{
  "d_mlp": 2048,
  "vocab_size": 8192,
  "positions": "rope",
  "init_std_down": 0.00265,
  "lr": 0.000371,
  "beta1": 0.9,
  "schedule": "wsd",
  "final_lr_fraction": 0.0,
  "seq_len": 1024,
  "train_tokens": 1440000000,
  "steps": 11178
}
MLP neurons of a small language model. Each row is named by its layer, matrix (gate and up: input weights) and neuron, and shows model dimensions 384-447. Each number is 128 + 32 x the weight over its row's rms, rounded and kept within 0 to 255. A neuron's up and down rows have the sign that makes its largest values positive.
A block is one neuron, or neurons of one layer that tend to fire together. Before each block is what it responds to, as a language model described it from the Wikipedia text at the highest values.

Responds to: Water and compound heads
L6.gate176 [ 44 106 140 114 101 117 189 162 113 136 170  72 117  89 136 128 164 126 118 136 127 129 195 100 106 141 124 152 151 114 104 130 151 109 117 153 167 131 156  98  89 163 122 127 127 208 128 134 164  98  65 228  48 137 111 131  77 123  85 169 177 129 101 112]
L6.up176 [ 81 105 126  96 143 139 169 190 149 136 121 178  90 127 126 125 151 171 132  50 180 153 114  92 161 149 149  53  64 142  86 166 164  89 104 134 136  75 107  74 109 177 118 168 134 146 115 101  99 163 129 161 131 208 145 136 103 130 141 143 110 156 101 169]
L6.gate790 [143 146 138 115 128 102 193 137 240 128 144 145 171 117 146 130 204 107 137 150 159 130 172 111 155  95  68 217 151  93 131 187 138 146 119 109 181 177 153 160 158 123 129 146 144 135 132 107 114 192 136 138 127 133 136  70 159 109 144 161 130 127 103 102]
L6.up790 [119 163 126 143 138  97 139 114 180 172 188 161 162 148 152 145 159 142 162 130 149 145 120 151 107 169 109 160 160 129 155  59  65 164 125 136 172 125 140 162 123 116 124 144 160 119 127 115 150 152 220 161 130 139 104 120 134 133 112  88 119 136 138  87]
L6.gate841 [125  88 121 172 150  83 134 161  74 134 137 132 127  91 148 140 174 122 144  92 178 155 201 131  88 133  70 185 109 123 139 162  98 133 133 161 166 134 143 151 144 179 120 104 126 124 104 111 157 136  91 125 109 187 117  75 117 178 173 174 111  74 139 104]
L6.up841 [139 172 107 141 105  85 176 153 129 127 127 137  83 134 116 116  86 155 161 117 137 157 147 149 140 172 121 158 148  66  98 159 144 135 118 138 187 103 127 112  80 123 114 154 109 136 108  84 110 169 114 134 166 136  91 127 114 159 112  64 128 164  57 167]
L6.gate1015 [147 154  98 111 125  91 125 161 147 106 135  95 144  83 119 147 152  70  81 115 177 139 136 134  99 137 183 103 134  97 128 135 131 110  83 114 135 114 127 181  96 140 137 130 114 156 189 160  89 115 165 112  81  89 118 135  61  78 127 164 170 130 107 141]
L6.up1015 [153 174 189 151  59 128 126 177 176  78 140 158  58 109 111 115 134 182 148 116 109 117 109 122 117  77 129 108  92 137 181 124  72  94 117 137 135 114  99 115 128 135  89  80 175 122  98  97 124 123 143 118  68 126  99 121 209  91  60 159 101  93  73 122]
L6.gate1471 [148 133 123  88 140 143 180 116 173 141 162 102 123 102 118 102 149 154 157 145 149 176 174 156 133 120 114  86 148 128 143 150 156 135  89 121 166 152 174 101 147 111 147 123  96 172  96  58 202  85 107 126 189 153  94 107 104 113 129  94 154 160 157 157]
L6.up1471 [128 160 127  91 125 150 130 136 143 139 128 106 108  74 131 126 188 132 183 124 135 142 145  79 164 153 127 170 129  94  59 170  80 127 148 170 141  88  89  92 147  75  82 125  86 177 190 114 123  92 156 155 213 153 111 113 128 123 166  80 103 140 104 159]
L6.gate1476 [112 133  97 112 186 101  92 106  91 110 107  81 102 129 129 133 104  95 169 150  83 132 148 107 181  75 152 141 118  91 107 126 139 158 141 121 126 141  56 145 122 120 108 157 151 135 124 140 117  89 142 119 112 107 104 125 127 177 149 143 191 114 108  77]
L6.up1476 [149 125 159 156 124 118  58 114 152  78 139  77 152 109 129 145 100 142 153 153  87  60 120 168 163 102 117 122 148 114 167 138 119 134 130 108 170 121 105 121 142 115 109  95 137  87 145 149  78 137  79 133 112  94  92  79 177 113  98 184 139  95 158 108]
L6.gate1747 [122 119 126 105 130 148  70 180  81 169  80 102 106 102  98 117 108 105 176 129 134 122 124 137  92  98 155  73 124 149 203 125 182 125 186 107 140 124  94  95 209 108 178 109 127 121 123 129 198 139 151 141 126 172 121 107 156 137 116 131 108 151 107 100]
L6.up1747 [ 96  84  82 170 130 148 158 151 106 150 175  89 140  76  97 148 136 130  80 110 165 140 115  82 118 133  68  84 169  44 125 195 141  87 127 130 145 161 132 130 113 147 110 147 105  74 169 158  81 137 146 144 120  75 141 108 133 170  96  93 160 157 151 135]
L6.gate1932 [ 94  92 165 198 113 173  62 177 136 126 146 159  64 145 112  93  75 126  94 154 165 133  92 161  77 184 142  53 161  96 167 118  90  94 208 112 164  94  75 172 121  99  88  89 197  94  84 122 127  30 124 120 118 116 176 119 168 201 193 135 133 131 128 148]
L6.up1932 [142 149 127 190 231 163 170 135 133  74 187 161  83 169 100 169 108  96 129 157 148 131  86 135 177 113 131 116 130 127 166 124 166  79 121 131 130 155  94 122  94 100 117 174 130 138  95 157  91 139 127 167  90 150  93 136 103 141 124 114 135 109 167 127]

Responds to: Gendered sports categories
L6.gate137 [134 105 146 136 145  70  93 134  96  96  93 100 154  70 131 126 111 121 158 163 122 157  66 156 120 185 147 189  49 169 132 124 184 148 167 113 128 143  82 141 161 127 152 125 103 140 170 154 151 154 100 136 133 167 204 120 159  65 133 173 102  91 128 134]
L6.up137 [171 166 141 149 100 125 117  78 106  95 118 102  86 158 167 105 157 126 118 114 197 125 153 142 146 164 158 146 169  93 122  85  85 123 149 161 133 188  86 119  80 107 175  95 139 128 150 103 146 193 151 166 134 145 145 151  85 120 126 115 147 138 178 138]
L6.gate173 [152 120 110 126 143 120 101 159 175 104 107 131 103 155 132 142  96 151 125 152 122 151 120 104 145 116 135 212  91  91  60 153 149 191  92 153 133  84 119 174 119 126 132 133 151 165 109  55 147 148 171 160  91 152 152 134 111  78 162 104 124 186 152 124]
L6.up173 [125  99 119 113 154 105 152 126  99 173 110 130 118 155 109 138  90 134 115 108 120 143 130 107  82 118 146 172  87 111 139 180 167 145 170 129  87 183 129  85 130 189  62 134 119 193  76 146 143 121 114 157 128 141 155  91 110  69 141 101  82 135 153 127]
L6.gate356 [155 144 135 141 130 112 168 124 107  69 175  96  94 133 112 174 132  93  82 118  72 119 140 119 117  78 152  62 142  68 132  95 126 162 119 157 132 158 193 172 129 106 138  93 123 120 136  84 187 143 171 133 133 118 158 120 122 126 117 120 120 104  79 144]
L6.up356 [140  72 166 119 101  69 139 109 162 118  93  91  67  72 140 118 163  91 104 113  71 122 108 151 130 103  97 159 144 109  67 105 105 125 119 125 188 165 148 103 122 115 125 115 163 127 147 132 107 127 145 153 177  43 121 132 129 146 142 131  71 115 126 131]
L6.gate555 [125 101 193 123 119 157 115 132 135 118 187  94 106 163 172 129  90 218 120 154 136 175 113 101 174 134 135 194 130 110 170 144 133 139 142 122 135 136 154 100 167 131 130 150 158 169 123 139 105 160 170 132 153 241 121 115 133 124  75 146 134  70  94 100]
L6.up555 [ 92 129  77 146 104 127 157 125 162 121 165 160 140 131 149 162 112 183 123 126 211 125 123 137 107 116 128 105  98 164 165 160 149 178 131  97  83 107 156 122 128 158 118 130 108 149 113 153 103 118 157  73 131 115 124 162 132  92 124  82  98 143 122 141]
L6.gate619 [141  83 100 112 133 123 142 189 180 130 123 159 149 108 158 134 176 126 108  88 110 183  38 104 136 120 138 116 119 120 146 135 138 125 129 158 156  78 116 135 174 119 151  58 189 115  93  75 119 109  95 152 169  97 156 114 147 110 134 128  77 111 141  93]
L6.up619 [ 94 143 141 119 134  78 150 123 157  66 131 141 170 151 139  80 173 113 162 129 133 122  88 126 164 154 111 209 129 130 172 138 129 154 136 154 131  90 195 106 136 104 147 167 111 101 127 112  90 132 149 138 169 165  74 159  90 104 187 143 123 158  98 121]
L6.gate1074 [ 84 138  80 137 134 106 125 120 157 106 180  62 122 131 132 100 173 140 164  76 141 125 124 171  76 142 188 134 111 131 147 142 142 131 101 162 104 113 163 173  98 127 136  63 127 123  58 120 133 126 122 165 161 105 103 152 116  96 118 121 133 170 150 172]
L6.up1074 [103 155 147 196 124 146  82 160 107 151 150 121  45 126 118  88 156  69 156 146 135 225 159 123 113 167 155 144 123 123 132  98 118  55  86 102 141 116 121 103 190 188 101 158 156 135 141 142 123 177 154 107 155  87 127  52 150 190  80 131 192 162 161 153]
L6.gate1332 [147 164 107  88 131 106 125 115  77 142  70 143 154  66 123 183 113  92 142 129 109 113 138  90 125 149  57 144 184 154 134 127 129 182 143 162 112 109 146 109 160 139 154 100 133 171 182 111 123 128 186 165 170 152 171 107 116 135 122 122 127 118 141 137]
L6.up1332 [135 132 112 114 169  67 129 136  33 154 186 123 119  90 123 124 126  66  96 106 103 144 103 112  64 115 129  51 119  85 127 119 141 131 156 126  93  91 146 111  50 125 111 182 150 196 223 100 192 175 119 131 117 129 165 119 154 171  70 181 147 134 184 121]
L6.gate1615 [139 101 168 127 142 133 146 115 128 114 142 163 121 116 127 135 161 155 135  89 196  98 190 142 160 151 117 150  92 124 131 158 128 136  68 163 138 181 172  87 145 144  93 157 113 160 134 129 110 129 131 170 125 112 124 111 170 108  63 116 129 158 137 141]
L6.up1615 [116 122 124 129 151 153 115 140 121  73 114 106 135  76 125 104 146 155 186 121 107 176 158  70 105  93 163 165 176 134 101 121 140 136 127 153 160  98 112 122 161  74 171 140 128  87 104  91 102 156 157 126 121 185  94 203  10 141  81  78  77 111 161 173]

Responds to: Compass-word place-name starts
L6.gate272 [116 108 138  65 148 140 147 148 101 156 136 114 158 137 102 111 115 169 101 119 109 141 125 107 130  49 133  97 199  72 130 139  99 188 108 138 137 195 171 147  81  61 103 142  81 120 131 102  66 126  83 162  94 141  82 132 118 128 118  86 141  81 113 117]
L6.up272 [108  93 132 137  94 147 194 132 129 152 126 119  85 136 121  82 101 143 122 123 147 173 110 157 136  82 116 133  94  85 123 171 163 126 148 129 140 157  98 134 124  83 126  98 113 124 112 121  71  82 120 129  57 173 127 141 149 186  76 182 124 112 161 147]
L6.gate285 [120 108 103 117 120 136 120  85 106 127  74 121 202 125 133 124 168 147 164 133 160 167  98 144 126  73 127  95  79 112  82 200 128 182 109 103 196 102 104 136 129  99 145  98  81 138  68 126 102 113 151 150 139 138 100  91 149  76 122 132 163 125  94 121]
L6.up285 [159 102 126 142 108 175  66  84 121  57 202  87 109 152  97 132 166 160 178 120 129 135 129  76 116 158 126 114  88 122 158 109 143 113 138 102 142 174 132 131 172 124  96 126 167 126  74 157 148 134 100 107 133 144 125 121 114 100 128  85 126 110  70 108]
L6.gate298 [166 155 171 112  84 122 121 132 118 156  90  22  62 159 135 103 128 183 119 133 113 126  92  70 169 158  81 121  99 119 122 129 120 159 172 107 114 112 112  91 177  87  95 101 144 137 209 153 141 152 133 139 108  92 126 113 107 168  56 141 228  94 125 187]
L6.up298 [170  95 134  91 116 109 148  69  88 147  92 162  73 120 120 142  88 110 119 102 109 151 167 115  74 118 196 134  69 141 130 128 164 148 151 133  88 135 129 147 200 157 157 114 148 171  96 171 124  84 153 171 131 107 156 111  77  87  85 163 178 108 121 115]
L6.gate404 [ 11  76 119 144 108 101 184 130 158 115 132 149 180 137 144 145 134 108 135 119 132 119 106 101 110 144 108 163 220 119 144 119 149 160 113 103 145 204  97 137 102 127 148  84 122 132 109  47 105 139 111  25 135  91 129 106 152 116 152 164 113  97 129 142]
L6.up404 [145 146 122 132 124  94 144 190 141 163 110  98 123  95 118 133 130 134  99 165 141 158 145  85 120 113 124 124 170  66  77 154 156 109 110 125 119 202 149 116 113 121 120 149 111  99 102 104 136 160 129 115 180  90 210 134  92 167 145  91 134 108  99 106]
L6.gate502 [151 130 177 179  99  95 179 145  81  46 145 159 113 108 122 119  98 100  87 118  95 135 149 142 130  99 135 111 123 153  65 168 123 106 106 123 112 198  99 143 133 133 106 155 107 155 116 111 127 127 133 114 171  78  98 124  90 161 178 196 155 125 124 192]
L6.up502 [ 14 116 118 147 117 152 155  59  91 124  89 108  69 115 130 148 113 103 135 138 139  29 168 114 144 140 140 115 130 184 126 172 174 133 129 156 159 193 166  84 136 152 176 105 164 102 118 192 122 147 122  99 132 111  79 104 168 164 153 135 116  70 116 140]
L6.gate548 [ 53  76  86 174 174 134 112 153 105 112 127 131 148 146 100 146  88  67 115 119 123 111 127 164  74 106 124 151 154 144 105 120  98 136 126 100 117 175 161 134 124  82 136 115 119  97 113 143 166 111 145 123 148 115 159 179 123 134 104 142  99 175 151 134]
L6.up548 [104 139 116  88 178 170 141 126 129  81 132  96 125 147 132 156 111 134 161 161  85 155 118  74 106 132 143 160  67 146 147 112 112  60 154 152  96 147 109  96  60 159  75 161 132 131 114 132 145 129 122 152  71 148 220 111 193 153 113  83 155  85 115 135]
L6.gate829 [136  95  67  99 138 171  91 149 134 147 169 160  85  84 152 103 174 128 131 104 129 113 119  79 147 132 110 136 148  40 162 168 115  91 118 134 180 157 179 142 111  41  73 115 147 135 189 137 188 139 121 109 158 124 112 129 133  81 132 118  98 127 129 159]
L6.up829 [135 104  87 151 177 159 102  97 131 173 181 163 137 184 118 128 117 111  61 113 107 153 164  75 111 111  93 128 160 141 167 105 144 170  81 173 145 114 120 135 129 163  92 175 135 118 113 134 165 209 145  79 158 185 146 101 115 130 152 126 119 128 140 113]
L6.gate1899 [ 70 132 112 121 183 139 174 110 156 189  69 100 145 177 157 111 110  47 118  90 106 139 139  62  86  97 131 131 119 119  89 145 105  97 125 110 124 138  71 159 113 126 108 157  63  90 134 113 121 159 143 146  84 106 167 162 149 151 116  63 116 135  74 101]
L6.up1899 [111 164 142  92 158 179 120  97 174 123 142 102 145 138  92 116 116  58 106 105  95 104 132 104  98  81 128 156 139  90  91 135 135  92 123 154 154  73 111 123 107  80 159 121  66 117 196  91 151 142 103 155  46  81 193 190 127 113 118  96 127 114 100 117]

Responds to: Group nouns before possessive
L4.gate845 [ 96 160 143  79 126 129 117  93 186 164 157 116  62  73  89 142 116 140  99  98 173 134  84 130 135 131 101 106  93 152  83 224 133 102 141 198 155 123 167 130 140 109 111 112 132 159 186 128 219 161 139 107 119 173 165 108 174 177 172 126 167 134 107 147]
L4.up845 [ 81 115  84 116  59 130 121 107 134 126 112 111 181 147 108 115 228 114 110 157 156 127 120 132 175 135 169 139 124  91 171 141 166  94 172 180 128 123  99 128 115 126 162 134 149 152 180 168 121  82 103 140 152 159 114 158 127 163 110 133 115 174 136  58]

Responds to: Word-final modifiers, "career"
L4.gate1048 [138  70 130 139 160  78 115  97 103  97 135 156 137 157  98  95 153 116 122 170 176 144 161 136 189 109 144 211  99 127 109 141 139  89 134 111 162 133 157 126 180  64 154  96 114  83 159 155 156 174 178 148  59  74 199 129 140 105 134 115 112 159 143 122]
L4.up1048 [160 191 132 135 159 108  99 156  50 142 138 177 101 137 130  96 147 100 164 114 138 162 112 154 127  89  99 156 120 169 217  81 140 146  62 164  75  86 129 121 163 185  68 123 120 163 154 153 209 167 119 141 138  97  73  71 161 151 106 118 140  78 146 119]

Responds to: Mid-word "end" fragment
L7.gate15 [146 100 135 104 149 122 111 147  99 149  51 156  56 157 114 135 171 171 168  83 123 113 143 156 136 165 114 156 114 161 177 107 109 118 111 124 139 165 157 131 126  85 209 135 108 180 136 174 140 112 112 108 107  99 167 134 125 127 126 146 109 162 125 115]
L7.up15 [167 112 113 108 147 182 155 181 106  74  40  94 175 155 127 129 130 161  88 130 126 114  89 117  41  75 168 134  93 140 124 107 104 158 145 102 113  99 153 127 130 161 129 151 110 157 131  94 136 143 131 105 104 130 107 165  98 101 197 169 135 109 123 142]
L7.gate40 [111 103 102 103 146 120 142 120 133 152 140 212 104  91 102  92 108 129  92 107  90 147 123 130 110 129 117  91 147  72  75 141 114  85  88 100 100 139  78 113 161 113 168 155 111 134  96 102 118 107 151 106 125 112 164 123 124 144 159 151 139 127 146 117]
L7.up40 [187 151 134 118 175 149  78 108 102 145 158 146 123 100 116 145 129 126 143 145 151  88 140  68 131 150 137 171 170 162 169 129 128 168 115 164 151  93 150 136 146 144 110 108 106  56 137 145 215 150 148  98 171 101 143 137 110 131 133  44 116 148 135 138]
L7.gate563 [214 150 117 131 160 125 162  59 158 144 142 101 126 156  51  86 123 152 104 109 112 130 106 120 130 127 138 106 100  99 157  97 131 165 133 131 105 128 124 122  47  98 181 139 126 113 147 164 143 139 116 135  99 145  94 114 108  57 202 126 100 180 151  66]
L7.up563 [171 171  93  92 126 110  74 141 113 222 145 115 120 125 110  62 129  97 129 156  96  81 156 170 120  86 165 213 120 160 138 160 160 132  92 135 119 117 120 146 204 188  41  82 135 163  76 170 101 138 173 183 119 121  61 127 175 152 135 130  91  93 113  81]
L7.gate957 [154  92 113  89 151 113  82 165 118  25 101 111 119 130 144 113 119 104  90 107 114 207 105  90 154 130 102 117 129 117 172 154 112 177 109 144 166 161 192  78 104 155 147  91  82 190 128 106 131 107 203 154 137 131 188 135 130  94  91 133  99 107  78 107]
L7.up957 [158  71 116  95 176 166 124 131 143 111  33 158 134 231 117 130 131 132 150 126  87 106  42  59 156 138 155 196 143 147 136 149  81  89 142 116  73 106 182 121 139 111 126  90 129 141 135 105 147 173 154 146  83 133 153 139 131 204 107 137 115 166 157 175]
L7.gate1167 [ 73  72 179  80  98 178 102 124 167 105 108 151 126 113 135 108 142 161 122 126 130 127 167 134 138 144 165  97 125 114 137 108  82 142 144 108 163 116 152 138 145 117 111 108 163 156 148  88 139 151 208 132 130 148  61 110 191 153  83 182  86  83 115 153]
L7.up1167 [ 95  90 153 139 122 173 147 160 137 151 138 144 100 100  87  91 157 104 111 147 145 136 118  92 163 113  89  83 144  54 166 108 122 129 155  70 143 131 187 167 105 149  99 131 142 121 173 135  62 137 164 163 129 173  93 139 162 155  87 124 104  99 188 118]
L7.gate1352 [119  56 113 136  69 147 166 141 112 110 119 128 115  65 138 142 144 117  90 114 112 111 121 101 130 109 147 157 157  90 119  87 122 133 159  82 167 120 166 183 121 111 140 190  76 116 137 102 164 115 174 125 155  97 104 135 130 202 140 159  94  98 104 119]
L7.up1352 [175 135  93 127 110  95 166 129 102 132  73 153 130 134  85 144  64 118 147 137 122  77 140 171 117 123  96 143 113  94 120 160 111 137 171  78 130 143 109 184 146 117  86 159 121 138 125 165 102  82 122 101 100 151 103  81 107 159 184  45 117 117  87 117]
L7.gate1368 [141 134  72 137 126 125 125  77 158 118 111 139 145 128 124 139 184 170 155 134 148 138 105 137 110 119 165 128 166  95 138 169 138 115 112 162  78  48  96 132 103  95 136 121 132  99 153 160 127 154 127 155 109 110  95  72 190 106 147  91 106 135 103 166]
L7.up1368 [166 126  49 164 138 123 143 105  70 150 122 112 142 185 100  98 168 134 136 108 107 112 211  65 120 120 106 182 120 164 173 134 139  95  48 112  70 135 116 102 166 120 143 124 115 111 118 170  81 234 138 127 104 139 134 138 155 122 131 100 114 158 135 109]
L7.gate1691 [112 136 175  90 198 120 144 115 166 124 122 116 131 134  75 126 130 181 118 148 127 147 115  83 181 174 179  63 156 104 149 137 142  69 100 142 183 138 109 153 101  82 119 107 121  98 159 104 132 139 153 139 185 156 159 128 138 171 141  89  65 151 131 123]
L7.up1691 [113 135 144 159 153 135 139  88  96 176 115 118 161  78 118 150 118 137 188 115  84 127 159  82 158 163 117 154 146 150 150 123 109 255  68 145 147 129  98 131 122 140  69 128 121 119 144 124 131 116  89 145 127  56 143 130 165 162  84 116 118 129 122 109]

Responds to: Incomplete multi-part names
L7.gate86 [135  73 189 113 118 165 169 138 136 118 122 125  62  71 113 139 156  96 159 142 127 184  88 116 146  79 144 136 145 130 102 104 165 109 151 115 104 138 107 130 144 107 124 161 161 134 151 105 148 119 111  62 155  94 124 140 105 177 155 130 163 144 180 136]
L7.up86 [110 140 111 160 127 120 188 154 163 152 131  89 115 142 121 157 140 125 155 122 144 112 157  72  99 131 114 180 145 145 120 124 185 128 106 149  59 139 126 109 202 139 130 139 105 105 110 117 107 108 151 179 113 167 122  95 124 193  99  91  92 158 128 212]
L7.gate246 [131 103 146 151 135 107  99 162 161  91  95  78 157  99 104 130 102 158 129 181 132 118 111 138 188 110 124 161 124 113 136 174 127  88 139 109 109 139 105 122  81 157 146 168 157 163 141 120 184 158 193 185 139 154  94 135  78 156  87 120 109 205 160 173]
L7.up246 [162 117 112 109 120 156 199  87 112 120 179 148 133  96 147 118 153 170 117 147 143 146 192 157  97 150  98 131 196 140 102 131 167 186 120  78 136 165 134 121  88 112 196 124 191  95 178  90 169 137 139 142 140 146 154 119 102 121 138  89 179  91 166 188]
L7.gate406 [102 115 128 141 141 137 123 128 154  84 139 148 148 177 147 162 157 140 161 174  95 161 167  67 146 143  79 176  86 104 133  93 104 149 157  62 120 137 107 109 176 112 137 121 150 108 141 131  83 157 140 105 174  87 159 143 133 105 137 186 141  87 148  95]
L7.up406 [ 73 168 131 131 174  92 141 115  94 149 125 123 139 146 152 156 139 174 136 133  85 116 130 130  89 203 142 191 110  94 186 114 127 122 117 179 132 153 125 120 100 111 210 153 107 121 101 144 136  90 115 108 122 140 144 214 183  80 126  94 116 125 142 115]
L7.gate410 [114 150 117  96 112  95 129 193  79 141 135 155 124 165 144 173 136 115  99 132 131 117  96  73 108 113  77 134 179 138  81 144 176 153 187 113 155 136 132  92 129 138 133 159 107 102  79 163 134 140 156 192 116  86 101 127 191 108 171  78 172 187  87 147]
L7.up410 [127 116 121 104  72 154  97 135  89 149 133  78 123 160 149 122  69 117 130 121 101 134  96  75 115 124 146 133 135 100 136 153 119 133 189  97 106 103  89 124  92  99 147 149  53  99 164 157 134 125 132 109 123 122  54 177 158  68 131  89 160 191  66 153]
L7.gate716 [ 96 138 106 111 156 183 149 149 136 152 142 134 132 125  94 122 156  20 105 127  99 203  63  88 114  85  86  59 120 210 133 176 139 135 134 139 186 131 139 114 140 126  60 137 101 103 112 144 108 126 158 148 110  78 119 121 122 117 161 133  97 103 140 113]
L7.up716 [184 133 158 109 129 117 104 129 128 137 147 137  81 123 104  75 140 139 126 142 122 185  83  69 155  96  86 121 117 135  95 139 127 145 143 116 140  85  67 169 148 107 130 118 144  98 146 111 122 118 152 149 124  89 116 121 156  99  98 177 132 101 137 131]
L7.gate1006 [118 103  88 160 127 155 125  95 148  85 140 109 121  80 160 120 132 119 105 135  95 159 132 109 139 127 150 152 123 148 125  97 177 128 171 130 116 125 110 102 112  93 167 130 153 160 101  79  90 145 142 102 108  77 122 124 100 138 128 140 114  89  99 172]
L7.up1006 [ 95 154 143 113  63 163  94 123 106 155 134 142  83 143 130 113 175 138 107 123 123 128 100 138 121 119 126 152 121 126 100  89 140 176 167 114 139 122 113 180 100  61 141 109 144 116 121 134 103  81 126  91 150 110 113 222 100 119 164 199 105 140 158 125]
L7.gate1744 [ 99 124  83 158 146 108 135 131  73 136  83  94 139 160 129 147 110 128 154 118  69 148 147 115 159 144 118 159 135  48  93  81  82 129 192 123 139 172 144 113 129 115 141 121 132 102 101 110 120 111 133 164 134 162  87 184 108  99 232 136 143 117 114  67]
L7.up1744 [141  83 103 137 169  95 147 108 154 116 142  84  26 114 105 142  89  96 108 120  89 186 136 135 168  78 110 158 146  80  83 147 132 147 138 126 126 162 109 137 118  82 109 181 144 167 120  93 107  83 151 145 149 119 103 190 115 110 163 160 114 132  54  96]
L7.gate1840 [132 203 144 175 135 175 149 104 145 141 126  96 158 127 136 148  82 132 103 133 221 199  88 113  91 131  95 100  32 107 132 127 201 178  70 202 173 153 108 145  71 159 121 181 141 123 102 209 106 145 178 158 132 125 140 124 102 170 162 148 120  84 172 147]
L7.up1840 [161 137 168 115 165 131  67 103  89  95 143 136 137 145 122 124 163 115  97 167 156 122 166 126  92 115  91 140 113 113 104 117 165 123 116 103 110 166 105 162 120 135 131 167 140 121 181 106  86 161 122 110 146 110  97 147 144 102  92 149 188  94  94 126]